Part of a small language model's weights.
Size: 8 layers, width 256, 2 heads of 128, MLP 1024 SiLU, vocabulary 1024, 6.58M parameters.
Architecture: LayerNorm before each block, rotary positions, tied embeddings.
Training: a variant of Adam for these matrices, 386M tokens, 5892 steps.
MLP neurons of a small language model. Each row is named by its layer, matrix (up: input weights; down: output weights) and neuron, and shows model dimensions 32-127. Each number is 200 + 30 x the weight over its row's rms, rounded and kept within 0 to 999.
After each neuron's rows is what it responds to, as a language model described it from the Wikipedia text at the highest values.

L2.up49,221,179,199,183,166,191,220,190,191,225,205,200,182,177,231,212,155,170,156,195,208,165,176,204,246,195,201,204,200,183,208,263,215,109,189,205,186,200,190,191,195,176,221,172,229,185,183,220,215,158,165,188,216,232,152,205,161,204,245,236,207,249,231,200,199,198,152,229,190,262,213,195,220,157,189,204,176,223,265,202,158,148,198,177,177,228,236,178,221,197,166,270,145,217,217,182
L2.down49,232,214,234,180,121,159,184,164,170,208,173,165,161,237,186,150,169,182,204,182,242,140,193,187,189,192,175,248,193,210,180,239,170,199,232,218,189,186,183,203,180,213,226,204,216,204,213,196,180,240,207,223,148,184,215,212,176,238,176,199,221,238,141,201,198,207,209,185,195,175,197,260,210,219,205,242,230,215,202,241,187,218,233,171,198,196,186,147,208,202,173,233,252,175,214,174
Responds to: Short word-initial pieces. The token "a"/"A", mostly the article after commas, was, or as (a result, a subsidiary), plus word-start fragments like p-, a-, im- (dis-p-uted, a-warded).

L2.up237,216,179,244,192,265,175,169,254,216,155,252,173,180,191,199,216,198,190,162,192,220,209,173,153,183,165,227,139,187,182,213,193,226,173,159,239,221,193,255,187,157,187,261,216,217,168,209,198,200,185,199,215,191,225,145,145,235,161,192,208,175,179,258,242,227,206,223,129,191,213,237,213,175,241,183,242,163,229,211,202,195,239,188,151,238,200,215,215,228,216,115,206,226,190,211,244
L2.down237,226,195,208,163,178,179,176,230,205,141,197,214,240,165,233,205,107,197,235,202,199,201,190,239,192,235,177,177,201,191,170,249,242,225,211,217,190,218,183,238,208,159,193,229,236,187,185,150,255,194,180,208,173,177,214,146,202,175,203,187,189,173,214,183,197,230,158,151,177,164,183,187,233,205,157,177,179,242,174,245,270,212,166,206,195,200,226,249,224,209,179,223,162,201,182,232
Responds to: Table column separators. Mostly the pipe after a table row's first cell (episode number, year, rank, date, party label), e.g. "| 47 |", "| 1962 |"; weakly some mid-word pieces and breaks after short descriptions.

L2.up278,241,208,209,200,243,169,188,251,139,172,215,197,198,244,181,221,173,201,186,174,175,216,183,202,234,124,169,170,175,205,196,184,177,169,187,202,238,232,231,233,212,187,219,218,188,202,201,223,200,182,154,186,237,232,203,268,232,203,188,166,180,151,217,220,193,229,194,209,234,192,205,210,202,152,200,207,190,268,262,199,178,270,138,197,193,177,204,223,209,212,176,167,199,200,205,205
L2.down278,195,159,213,161,178,216,186,213,205,196,243,226,210,177,118,151,163,168,141,221,195,247,253,229,214,170,155,197,239,197,242,220,151,237,199,221,168,215,177,224,207,215,186,204,182,207,262,236,196,204,177,182,200,163,190,175,258,193,188,182,172,211,161,240,255,230,223,201,202,217,224,209,168,179,200,265,190,271,249,218,171,212,218,179,168,181,200,199,210,180,163,230,226,180,173,216
Responds to: Mid-word l-fragments. Word-internal pieces containing l (il, el, al, Col, l) in split words like Ph-il-omena, Col-ubridae and py-l-orus, plus some um/ess pieces and periods in abbreviations or URLs (var., fdrlibrary.org).

L4.up490,247,159,240,178,203,229,154,283,217,228,187,186,204,179,175,236,173,174,203,245,188,230,202,205,200,200,133,186,234,172,205,225,249,176,226,216,215,180,235,186,219,189,233,169,242,199,207,210,260,216,186,201,215,261,164,175,188,220,193,173,199,222,215,225,165,194,197,213,255,176,210,208,279,196,139,243,187,189,206,207,177,181,180,189,200,129,200,195,149,220,177,176,154,216,210,182
L4.down490,165,174,210,211,231,231,200,190,165,174,231,257,295,193,221,154,220,150,169,252,230,193,181,239,180,194,220,257,230,210,187,204,212,213,193,225,218,146,144,233,190,204,234,192,208,133,211,242,162,222,219,247,172,215,210,187,216,177,166,179,149,210,176,210,178,236,202,213,219,266,211,213,263,191,227,224,146,201,204,189,172,244,222,220,225,153,191,186,162,162,189,195,177,212,215,179
Responds to: Time-span words before dates. Words introducing a date or period: "to" in "from 1968 to 1989", "until", "early"/"late" before centuries or decades, "born", "in 1990".

L5.up173,248,142,210,193,220,204,157,206,179,207,180,203,200,136,241,166,180,214,191,223,207,190,276,140,218,211,200,127,187,164,143,273,208,200,234,240,193,196,200,182,179,233,226,231,219,180,187,148,218,182,156,202,221,192,200,213,209,182,197,161,231,209,197,196,185,214,207,174,213,150,205,143,155,204,165,242,172,199,208,265,202,171,168,173,250,138,207,188,184,200,202,210,202,150,269,158
L5.down173,154,227,144,242,180,220,191,172,234,185,210,244,201,247,210,178,192,192,230,216,166,214,159,132,218,201,172,217,163,251,227,180,208,192,172,224,173,242,231,231,206,155,213,142,140,184,203,227,178,173,223,223,170,177,209,212,208,198,206,238,195,187,222,175,215,208,259,192,178,158,188,217,199,191,224,132,226,227,175,234,203,246,205,241,200,167,245,154,188,159,178,207,204,202,200,142
Responds to: Short connective tokens. En dashes in year ranges (2017–present), the article a, a space before digits, and word-initial pieces like A in After/Additionally.

L4.up430,227,170,213,175,144,184,178,207,172,197,182,188,147,114,248,131,216,189,175,181,219,183,205,219,171,235,218,189,174,196,181,237,191,207,202,253,179,210,243,106,179,209,246,216,201,168,204,198,173,231,198,203,231,231,165,209,185,197,204,199,144,159,204,238,187,159,206,200,207,100,215,168,195,227,175,155,185,193,239,202,208,207,126,184,173,194,187,218,229,210,162,176,151,240,191,240
L4.down430,201,205,190,218,150,218,212,214,193,204,184,160,183,233,205,185,223,194,221,214,159,225,228,247,174,214,216,232,133,209,200,199,200,168,188,161,201,185,162,253,177,156,191,270,273,191,181,170,220,175,204,136,207,168,209,215,220,202,198,187,231,161,99,217,231,208,195,203,185,183,208,232,236,230,225,161,249,262,251,207,228,221,198,163,185,245,204,127,213,258,206,167,122,203,249,196
Responds to: Separator after list items. Commas, opening parentheses and dashes that close a name, code or number in lists and tables, as in "CR 161," or "Cairns (2),".

L5.up26,206,161,183,175,221,174,183,203,142,142,251,201,252,206,137,234,157,193,198,131,267,194,231,174,185,146,162,160,158,148,212,257,200,185,164,193,210,237,208,152,215,194,213,197,249,152,209,138,202,196,139,209,222,224,224,169,221,179,236,198,152,202,193,229,168,229,167,222,224,208,206,227,201,169,231,200,189,167,257,142,201,221,196,267,190,170,191,222,196,222,192,181,183,205,219,217
L5.down26,166,233,283,174,175,194,178,243,210,223,200,245,187,239,240,222,212,176,182,210,228,222,231,237,212,208,170,201,262,204,209,220,189,232,212,261,169,166,200,226,233,154,180,246,147,185,210,208,173,218,260,210,206,233,189,188,185,216,169,194,204,225,238,180,266,185,210,176,161,167,198,249,206,183,204,210,212,206,222,253,242,214,180,159,197,192,152,180,185,177,233,221,207,217,183,235
Responds to: Month names and word pieces. Month names opening a date (February 26, January 20, October 13), plus mid-word fragments like od in Zodiac, ad in academy, ince in since.

L4.up905,192,164,203,166,214,155,215,241,172,205,168,179,227,165,240,205,238,180,185,248,161,152,191,212,217,222,158,167,206,168,220,202,292,147,189,216,197,232,190,202,148,176,177,229,229,127,184,168,217,196,173,182,259,200,155,190,182,211,240,190,167,195,209,164,188,225,152,207,236,137,233,139,184,202,236,292,146,198,219,225,162,214,182,170,204,212,241,195,195,318,131,195,198,186,202,193
L4.down905,193,250,191,196,245,233,201,237,184,176,198,160,197,191,164,228,219,222,215,204,181,219,169,143,187,147,189,254,196,187,244,184,175,176,207,182,197,231,254,218,254,141,245,203,204,261,162,270,201,210,211,172,169,145,158,236,217,200,216,228,231,203,189,180,280,218,180,230,239,197,218,240,180,244,160,153,250,205,176,206,199,248,180,208,188,181,184,187,221,137,194,236,218,187,214,200
Responds to: Early pieces of names. Word pieces directly after a name's first capital letter or syllable, mostly proper names, e.g. C|al|ifornia, H|u|a, Y|an|ukovych, E|st|ate; weaker on function words like a, with.

L5.up260,208,206,185,197,164,172,149,214,192,190,177,146,213,226,270,244,212,219,191,198,201,178,177,183,217,171,190,129,265,193,190,217,234,135,229,217,187,211,210,193,181,177,207,159,172,219,203,194,205,170,209,199,201,209,211,181,143,238,229,259,208,226,208,196,179,258,183,194,198,155,211,193,175,215,172,239,172,200,159,230,202,214,198,150,171,197,187,203,268,213,198,213,215,254,222,244
L5.down260,274,159,177,170,139,159,245,201,206,189,220,226,240,252,151,195,159,149,211,171,152,250,184,235,228,215,145,207,231,201,236,175,160,232,228,235,211,154,219,139,189,167,173,230,240,211,237,246,120,232,162,184,201,183,177,186,216,136,247,160,146,178,183,159,201,205,201,187,239,206,164,197,194,199,209,225,230,198,174,220,235,196,186,203,178,195,184,262,193,178,219,241,171,202,174,164
Responds to: Inner vowel pieces in names. Short vowel word pieces right after a word's opening capital, mostly in names in lists and tables, such as N-e-ff, F-e-aster, G-en-re.

L5.up663,254,177,198,153,185,224,209,232,169,177,241,188,260,198,216,204,225,212,180,220,245,204,175,189,254,211,233,180,223,176,202,219,210,193,211,222,234,252,209,221,113,205,214,208,195,196,139,198,196,190,188,210,216,261,233,224,231,222,220,194,223,210,218,249,165,171,226,170,207,188,205,250,174,199,195,187,199,221,211,148,181,213,162,198,214,198,245,191,225,181,199,141,251,181,186,246
L5.down663,216,225,197,220,202,211,166,243,184,228,169,203,178,220,229,165,196,203,258,184,186,201,213,252,171,193,183,141,240,186,183,241,174,261,131,152,144,142,208,172,208,130,194,166,210,242,219,205,184,246,160,192,204,221,222,163,203,207,183,200,155,228,238,152,245,220,223,219,264,200,197,220,281,162,260,200,161,171,204,189,185,185,189,190,158,187,196,206,193,224,210,155,253,203,221,181
Responds to: Year-start tokens in dates. Mostly the space or first digit opening a year after a date comma or "is a" ("May 3, 2019", "is a 2001 French"); sometimes word-starts after commas.

L4.up875,219,184,222,150,289,201,194,267,272,207,231,167,210,197,198,175,221,221,208,158,204,217,244,195,184,209,138,216,214,121,182,209,232,117,233,220,242,182,221,212,166,147,208,208,232,216,156,198,256,212,185,228,235,197,168,216,184,197,201,206,166,213,202,196,198,193,174,174,217,179,223,139,247,253,236,206,208,230,185,209,182,149,199,125,213,201,177,201,185,248,237,159,192,243,146,197
L4.down875,185,164,186,204,188,193,212,188,181,166,146,173,232,224,208,159,173,209,255,192,210,199,139,182,181,242,188,198,210,161,191,142,197,220,189,211,167,183,133,188,208,215,214,206,214,185,182,228,191,171,227,193,217,244,229,251,191,203,191,167,173,201,203,223,199,168,177,216,227,187,165,202,206,163,200,216,174,186,231,203,226,241,187,165,170,177,146,143,199,255,205,139,245,205,185,214
Responds to: Mid-name word fragments. Word-piece tokens inside multi-token proper names, often a capital after de or a hyphen, such as R in Greco-Roman, Ch in Chile, orn in California.

L2.up863,202,170,239,212,201,174,205,176,246,226,166,149,203,168,176,260,237,178,175,203,162,181,209,165,173,207,152,148,205,108,183,260,262,139,195,260,242,213,163,195,198,192,216,187,177,176,218,153,256,243,194,210,209,248,219,207,264,183,224,195,189,176,230,204,230,154,165,230,232,157,217,162,222,177,194,238,259,204,215,196,146,241,207,198,188,170,281,221,148,227,207,179,193,187,211,183
L2.down863,231,198,189,215,195,192,193,203,187,214,237,188,239,221,212,227,196,125,227,152,208,242,199,222,200,236,238,201,175,191,194,188,238,206,211,225,182,182,207,161,142,210,232,224,214,188,179,205,245,159,220,193,182,245,181,164,205,160,237,178,184,190,232,173,240,198,258,225,235,189,233,174,222,216,187,204,195,240,242,237,171,177,147,185,242,165,198,196,237,167,222,255,144,183,234,190
Responds to: Mid-word fragments and year spaces. Middle word-piece fragments inside longer words after a short prefix, as in suc-ce-eded, ass-a-ult, s-im-ilar; also the space before a year after a date.

L5.up397,174,181,212,184,199,156,154,207,241,206,206,198,216,170,248,131,126,184,154,203,249,196,179,157,213,223,215,160,126,226,167,163,193,163,169,140,148,209,220,166,207,216,206,207,233,182,191,191,198,210,216,219,233,195,174,157,218,188,179,244,169,205,217,125,198,201,254,157,187,231,230,190,272,285,212,155,196,232,263,226,182,168,183,168,200,164,218,218,150,201,184,174,209,213,190,204
L5.down397,215,182,198,206,186,208,187,219,196,225,174,233,211,164,199,281,206,202,225,182,222,271,182,215,185,219,201,194,151,148,186,187,163,212,185,143,200,224,207,234,173,159,167,264,189,200,165,167,192,196,188,247,227,228,151,211,219,148,245,243,242,155,238,237,140,227,202,223,175,158,232,257,245,238,209,187,174,151,193,242,231,201,194,143,188,195,213,205,161,150,236,186,197,224,180,134
Responds to: Sports and role word-pieces. Word pieces in sports results and biographies: ch of champion/championship/chart, agent suffixes (-er, -ist, -ian, -ative), and country codes or cell pipes in results tables.

L4.up364,225,207,216,187,211,217,173,173,213,243,208,232,245,214,224,237,222,220,212,185,221,255,213,167,215,206,233,216,121,169,172,244,214,200,193,185,189,238,206,259,168,218,185,197,209,169,155,202,181,190,163,202,151,265,217,213,239,196,196,215,237,216,170,213,129,195,184,175,170,173,201,144,231,198,208,180,247,218,199,248,176,181,169,170,187,186,221,186,166,223,181,173,201,192,223,213
L4.down364,187,203,189,166,161,244,174,237,183,205,163,207,214,221,248,161,200,203,223,224,210,179,202,157,198,156,183,211,217,134,174,155,179,230,206,199,186,224,225,167,191,175,197,259,237,204,218,186,156,239,212,172,205,228,177,146,243,220,202,181,197,206,180,171,172,238,179,172,240,163,167,247,201,198,274,202,227,218,200,177,174,236,183,163,185,183,225,197,186,269,206,214,202,199,219,142
Responds to: Commas and word-middle fragments. Mainly commas closing a clause or list item (made, weeks, nephews); also mid-word pieces such as ob in job and Bob, eb in zebra, er in mystery.

L4.up110,233,210,210,206,239,154,173,185,181,165,221,216,183,222,242,190,186,241,206,189,221,173,187,175,261,209,186,227,211,165,231,207,214,186,199,242,240,193,251,219,157,204,181,188,198,180,177,212,148,258,184,288,199,259,195,242,187,168,250,190,163,225,175,196,228,152,182,161,219,188,224,247,168,245,167,222,181,220,213,252,151,182,244,201,216,188,236,183,258,170,140,243,168,231,193,198
L4.down110,233,192,196,198,174,233,232,196,172,207,149,214,154,195,225,169,178,213,210,239,179,225,222,166,234,191,167,177,208,160,148,186,268,225,216,236,236,176,161,245,192,167,203,222,237,203,195,245,195,189,185,216,239,219,240,239,223,146,137,177,184,173,213,197,208,214,173,268,177,184,189,150,207,136,193,199,201,252,217,189,124,237,206,145,204,197,208,118,208,239,241,175,207,215,212,205
Responds to: Early word-piece continuations. Short pieces right after a word's first letters, like H-e, in-t-ersections, Ot-t-oman, uplif-t, plus sentence-initial He and the article a.

L2.up895,207,186,218,162,206,198,140,210,231,261,225,175,243,190,207,201,172,139,145,190,156,223,120,172,217,204,215,147,216,214,174,264,233,158,177,209,173,208,188,183,209,223,214,170,253,185,158,161,225,204,189,210,186,213,194,200,170,232,236,210,161,194,240,188,232,244,145,197,219,181,196,215,233,234,173,172,219,197,234,216,209,171,156,199,133,193,229,182,261,221,193,256,195,183,243,221
L2.down895,212,202,132,158,190,230,208,153,175,229,211,197,242,207,205,224,198,134,175,225,194,171,174,198,208,183,200,204,188,232,199,318,218,188,193,211,201,201,185,188,191,158,198,178,223,215,178,181,179,162,219,176,180,188,214,245,209,225,171,156,175,222,188,151,227,205,214,210,222,195,136,230,194,207,159,190,190,188,209,190,224,177,195,234,184,165,198,219,185,210,222,184,166,120,188,208
Responds to: Phrase-initial A or quote. Sentence-start A split from its word (A|fter, A|ccording, A|dditionally), plus opening quote marks and the article a beginning a phrase.

L2.up736,198,147,209,168,186,230,212,216,180,213,227,202,240,164,221,138,153,178,201,212,188,195,247,226,209,221,174,243,243,193,185,216,220,177,186,172,251,214,228,192,170,197,211,200,234,204,227,216,206,227,155,210,155,183,210,187,118,260,213,222,181,227,192,274,166,201,169,149,217,195,202,207,201,234,169,149,160,196,181,234,235,175,225,196,163,158,177,253,202,234,150,196,135,202,208,248
L2.down736,151,225,161,195,211,252,197,205,182,128,177,185,195,223,194,224,179,162,218,198,192,223,202,208,177,162,200,200,225,180,246,191,156,211,217,184,214,231,235,189,218,208,198,174,206,206,196,179,190,178,200,158,134,237,177,186,200,211,214,202,200,193,230,239,217,165,125,122,201,226,195,226,245,201,197,235,180,240,183,205,167,204,163,186,189,185,187,189,198,203,170,203,184,206,170,124
Responds to: Date-related tokens. The "ate" completing Date in table headers and infobox fields (Release date), plus month names in dates and "on" before dates.

L5.up547,208,175,238,162,211,194,187,176,182,184,150,179,251,210,260,164,160,241,145,234,241,164,209,200,118,199,157,228,195,172,202,218,194,187,211,191,233,240,204,234,181,204,238,191,244,177,181,228,176,147,186,212,243,257,183,210,143,195,216,228,169,178,150,161,198,256,169,268,219,184,180,229,232,239,204,188,208,200,254,206,192,161,206,169,176,186,217,175,214,230,169,229,154,182,233,224
L5.down547,232,192,207,241,204,152,186,198,240,196,191,198,159,216,207,165,154,213,190,196,227,194,229,183,223,240,191,187,146,204,191,186,157,238,190,266,232,161,202,147,251,221,197,248,179,189,199,140,235,268,188,197,142,192,202,149,170,196,198,227,209,280,208,220,179,241,206,203,203,159,173,148,205,234,183,185,231,161,138,182,205,140,202,190,175,172,243,241,134,209,214,213,223,176,181,183
Responds to: Clause start after intro. Words that begin a main or relative clause right after an introductory time or place phrase in biographies, such as he in "In 2005, he", who, and which.

L2.up15,229,211,179,200,194,189,182,178,198,153,201,238,228,178,215,239,190,115,187,216,201,190,160,171,202,134,192,226,172,120,159,168,171,192,231,240,245,238,268,176,214,222,235,179,188,183,199,209,178,223,218,182,198,205,168,182,222,206,239,168,238,213,186,178,134,216,233,240,226,156,217,141,177,243,204,234,255,227,212,170,210,238,171,145,186,209,227,208,174,200,167,157,204,218,209,213
L2.down15,195,205,211,211,215,230,212,184,207,207,190,232,193,198,158,167,227,201,176,187,226,210,227,226,165,259,222,241,127,196,199,188,171,240,198,214,223,161,154,165,198,203,253,256,211,183,160,179,169,189,177,200,151,171,201,230,249,198,178,178,228,201,236,191,149,213,214,188,200,212,138,213,196,268,192,196,175,240,212,202,270,201,205,189,145,190,223,148,210,203,166,146,186,193,139,205
Responds to: Mid-sentence clause commas. Commas, occasionally opening parentheses or semicolons, after a completed noun phrase or clause in Wikipedia prose, where an appositive, place name or clause follows: "Gifu, Japan", "Springwood, the", "was brief, as".

L2.up553,205,192,220,191,235,184,201,131,176,210,181,187,151,194,246,232,236,225,166,247,126,210,219,185,245,228,210,256,188,230,207,178,195,175,146,148,206,206,163,156,163,228,206,173,225,165,220,213,207,213,184,207,204,243,133,210,166,197,188,207,173,213,272,190,220,164,231,212,166,174,209,215,191,191,185,139,186,219,234,118,168,256,250,215,226,203,192,209,199,197,200,239,201,203,205,207
L2.down553,220,173,214,200,195,212,185,216,163,182,181,198,184,197,206,199,191,238,195,245,205,196,167,176,148,222,247,186,183,207,212,192,196,192,223,177,149,159,184,223,233,216,236,224,187,183,213,210,171,149,189,242,189,229,179,192,215,192,198,241,159,210,173,213,234,200,215,229,212,218,170,203,201,152,210,249,166,164,233,256,161,300,151,132,202,201,230,208,162,156,145,227,203,203,234,158
Responds to: "he" string and pronouns. The letters "he" as the pronoun he/He or as a word-initial piece (held, headquarters, height, here), plus other pronouns such as she, they, him.

L4.up631,206,182,207,221,220,217,174,207,225,196,157,197,163,180,230,186,159,217,159,213,208,244,220,199,207,169,187,240,264,184,168,208,188,218,145,178,215,213,176,213,185,158,183,105,205,211,170,207,175,247,200,251,243,195,231,248,132,165,234,198,220,192,162,204,170,171,205,230,178,204,196,192,217,210,158,172,233,181,216,200,188,236,251,177,246,170,193,254,218,144,184,127,212,253,175,248
L4.down631,168,221,177,201,193,144,144,180,178,179,213,263,192,155,208,239,176,171,195,244,169,204,244,187,213,244,202,192,177,241,204,184,202,131,157,182,219,208,222,278,191,145,136,183,208,195,220,198,250,180,170,206,155,219,162,226,234,157,231,232,210,160,223,204,204,223,205,206,173,235,172,201,219,275,196,190,244,197,239,162,172,204,189,185,196,224,262,222,205,208,190,229,202,177,213,142
Responds to: Noun-completing word endings. Final subword piece that completes a noun split across tokens, often a person's role or occupation, such as engine-er, po-et, contra-ctor, minist-er, fri-end.

L4.up946,236,206,200,215,187,198,180,211,184,265,191,184,211,230,246,206,213,231,168,142,177,205,203,209,225,203,218,222,273,156,179,224,202,207,218,184,225,224,133,172,196,133,161,162,165,204,235,236,240,290,210,197,218,203,225,274,131,185,195,257,195,264,211,140,147,234,191,179,165,188,215,168,241,218,168,195,217,180,157,252,148,206,258,181,221,185,202,237,253,201,181,171,176,179,245,226
L4.down946,213,204,212,176,237,235,240,161,184,197,230,217,168,262,174,250,269,138,242,261,186,167,186,181,208,205,191,168,174,254,200,188,204,191,177,205,163,210,236,156,152,158,232,205,242,246,237,217,221,132,156,199,156,203,231,189,224,212,197,184,253,193,219,178,206,217,243,201,204,192,243,234,199,222,218,247,172,167,228,168,172,196,210,213,222,247,238,161,202,161,182,186,247,157,208,167
Responds to: Split word fragments. Opening or middle pieces of words split into several tokens, like un(til), stru-ct-ure, dis(cotheque), a(mong), plus the article a.

L4.up136,251,134,216,179,222,219,220,193,257,208,162,189,207,227,207,195,186,211,162,176,213,179,195,197,216,239,185,221,223,158,201,251,207,179,243,232,204,225,240,159,173,213,244,146,231,185,177,212,177,182,137,210,211,225,190,214,178,189,212,207,203,195,138,199,132,200,177,178,188,138,217,179,164,186,185,242,204,266,219,201,175,181,205,176,218,210,246,245,143,207,157,259,172,224,187,186
L4.down136,199,183,193,167,191,263,201,175,249,233,202,181,221,253,193,183,190,233,216,204,180,286,239,241,182,178,172,221,215,157,206,144,195,222,213,199,202,177,216,169,236,210,171,149,218,213,216,175,148,125,216,175,261,226,193,235,189,231,208,198,161,201,195,180,222,199,183,185,251,173,192,181,215,166,172,212,205,205,183,189,212,230,190,214,224,149,229,168,163,194,202,224,206,197,144,190
Responds to: Year start after "in". The first digit or leading space of a four-digit year right after "in", "In", a month or "the late", such as in 1977, In 2024.

L5.up459,196,176,184,197,254,202,191,224,215,239,200,187,229,180,216,212,184,213,159,189,210,197,132,159,204,225,175,106,207,215,196,229,255,182,213,197,143,221,174,166,205,210,190,193,191,149,141,137,212,174,199,242,215,223,199,217,201,157,215,256,197,174,211,192,241,198,175,197,199,197,273,220,240,214,155,205,222,212,252,209,210,233,151,186,214,217,249,177,163,237,216,168,220,216,159,228
L5.down459,228,232,222,187,195,164,147,198,182,174,181,193,217,168,147,232,220,221,176,213,220,217,168,230,177,188,183,109,184,211,203,197,191,249,252,195,217,246,176,221,205,182,181,239,286,187,176,196,257,197,174,230,169,174,193,257,223,180,165,211,192,150,189,238,224,225,178,175,194,196,175,209,162,216,220,150,210,190,184,231,197,260,162,192,216,207,230,228,241,221,218,179,162,202,149,174
Responds to: Before upcoming person names. Separators just before a person's name, such as table pipes, colons in succession or year lists, and "and", plus first fragments of split words (f-ive, s-uc-cessfully).

L2.up819,218,215,232,194,179,207,235,209,210,231,239,168,207,114,165,203,210,199,190,184,210,192,217,179,214,151,192,191,188,179,201,221,192,169,221,232,219,216,207,191,148,193,200,198,197,184,198,173,233,212,159,205,208,195,208,170,196,209,243,220,153,187,269,204,163,161,188,236,207,215,212,143,234,122,168,186,174,236,206,195,177,251,208,167,171,173,207,209,224,222,207,221,208,203,197,223
L2.down819,217,217,233,236,124,210,230,180,189,222,214,195,200,176,141,197,157,159,150,187,235,198,202,211,243,221,254,200,222,215,225,209,191,143,241,194,167,214,167,217,181,208,175,162,224,222,222,185,236,238,173,233,198,182,200,201,223,202,152,213,213,182,199,185,279,213,203,240,218,220,149,153,225,236,168,230,195,208,212,195,197,227,216,204,143,221,190,205,274,180,181,149,164,192,168,211
Responds to: Mid-word fragment tokens. Short fragments, often single letters, that continue a word split after a prefix or first piece, such as dis-m-issed, con-j-unction, trans-m-itted, C-r-usade.

L4.up497,224,201,264,202,263,198,203,182,212,269,186,184,204,209,213,199,189,184,181,248,185,186,204,161,230,289,143,140,199,204,135,220,208,181,201,179,150,211,252,200,193,164,196,211,201,151,194,195,180,169,138,214,175,214,120,220,226,180,224,276,204,164,184,160,201,233,212,178,199,212,256,223,244,189,196,202,210,196,244,241,206,209,161,173,154,161,218,235,229,197,158,239,173,204,250,246
L4.down497,209,234,231,187,170,195,204,203,234,242,162,181,205,149,207,221,205,173,216,181,185,232,123,200,185,248,264,244,187,211,190,239,221,205,205,169,195,271,264,148,231,226,169,179,222,168,187,189,201,198,166,205,160,212,145,153,247,188,189,252,164,123,167,217,242,201,220,219,174,208,235,206,183,197,193,179,158,168,219,240,194,207,167,173,161,205,235,165,202,182,200,203,177,221,257,190
Responds to: Field end before name. The pipe, colon or last letter of a country/party code in sports and election tables, just before a person's or team name, e.g. ENG, GBR, Labour |.

L2.up627,202,188,213,223,210,190,196,216,274,204,212,228,192,179,209,197,179,176,158,178,204,192,169,170,188,180,210,152,188,184,143,203,211,203,166,202,174,205,211,255,211,166,204,190,195,190,151,198,217,225,202,231,245,186,214,230,305,168,227,254,212,206,189,207,223,211,131,185,159,207,202,196,208,238,193,190,183,188,241,191,146,247,135,114,218,159,253,232,188,195,182,158,202,215,229,247
L2.down627,198,166,229,192,217,167,178,209,210,192,147,212,190,145,201,223,157,250,199,191,293,247,187,176,227,210,205,120,153,187,214,239,218,206,204,172,192,198,238,204,160,196,147,226,206,210,154,249,191,230,189,202,236,201,185,207,213,172,216,271,184,169,229,133,212,242,213,197,179,227,187,199,241,211,224,205,174,158,206,212,195,238,216,169,263,186,236,229,234,202,201,159,227,206,152,217
Responds to: Paragraph and quotation ends. Sentence-final periods before paragraph breaks, closing quotes after quoted sentences, and heading-closing ==; also word-final suffixes like -er, -ian (manager, historian).

L5.up562,210,215,207,186,214,178,151,205,219,152,163,192,237,195,147,218,193,159,167,203,187,213,142,219,189,163,173,176,205,190,234,216,242,161,174,182,182,192,178,137,225,209,231,189,212,174,231,253,192,180,170,195,124,200,165,197,227,190,265,214,196,193,202,204,192,220,169,174,220,157,206,220,201,198,214,149,233,159,195,169,218,241,235,168,181,184,238,206,204,241,149,176,267,221,203,224
L5.down562,209,159,234,165,148,223,187,203,192,175,199,161,162,229,233,159,177,198,207,217,248,177,209,190,222,230,186,186,233,215,239,220,224,194,218,202,227,262,208,195,106,216,226,245,180,168,135,216,158,197,211,204,233,174,238,240,213,234,136,170,186,206,153,165,171,224,181,207,176,143,187,227,231,206,213,181,222,234,225,185,248,173,239,227,195,208,176,148,151,168,256,224,193,219,178,166
Responds to: Commas and mid-word fragments. Commas right after a noun or number in lists and descriptions (lawyer, / geometry, / 184,286), plus inner word pieces like th or h (Ar-th-ropoda, bir-th, ex-h-umed).

L5.up804,207,164,252,180,213,200,155,197,236,177,208,162,221,206,242,202,195,241,204,164,163,171,192,233,179,224,183,188,162,167,150,228,188,182,201,198,249,232,174,223,161,192,181,160,217,187,170,260,164,143,174,231,256,169,186,233,185,200,219,214,182,200,203,203,205,243,233,239,203,228,253,207,185,223,230,202,211,252,232,153,172,225,205,159,226,184,198,249,166,213,189,212,207,200,253,185
L5.down804,252,176,142,236,216,201,231,273,200,197,212,213,260,210,180,177,191,213,169,236,224,208,170,156,197,157,203,230,192,239,197,149,166,172,194,221,151,181,222,204,194,191,224,186,167,178,197,185,269,205,216,187,216,220,191,214,206,208,215,225,199,203,139,231,207,217,217,160,132,180,218,229,227,157,250,193,225,232,226,175,181,202,177,167,176,204,207,200,177,173,229,184,234,158,168,203
Responds to: Capital R word-start. The capital R that begins a capitalized word or name, such as Russia, Rodríguez, Record, Railroad, with weaker hits on mid-name pieces like "an".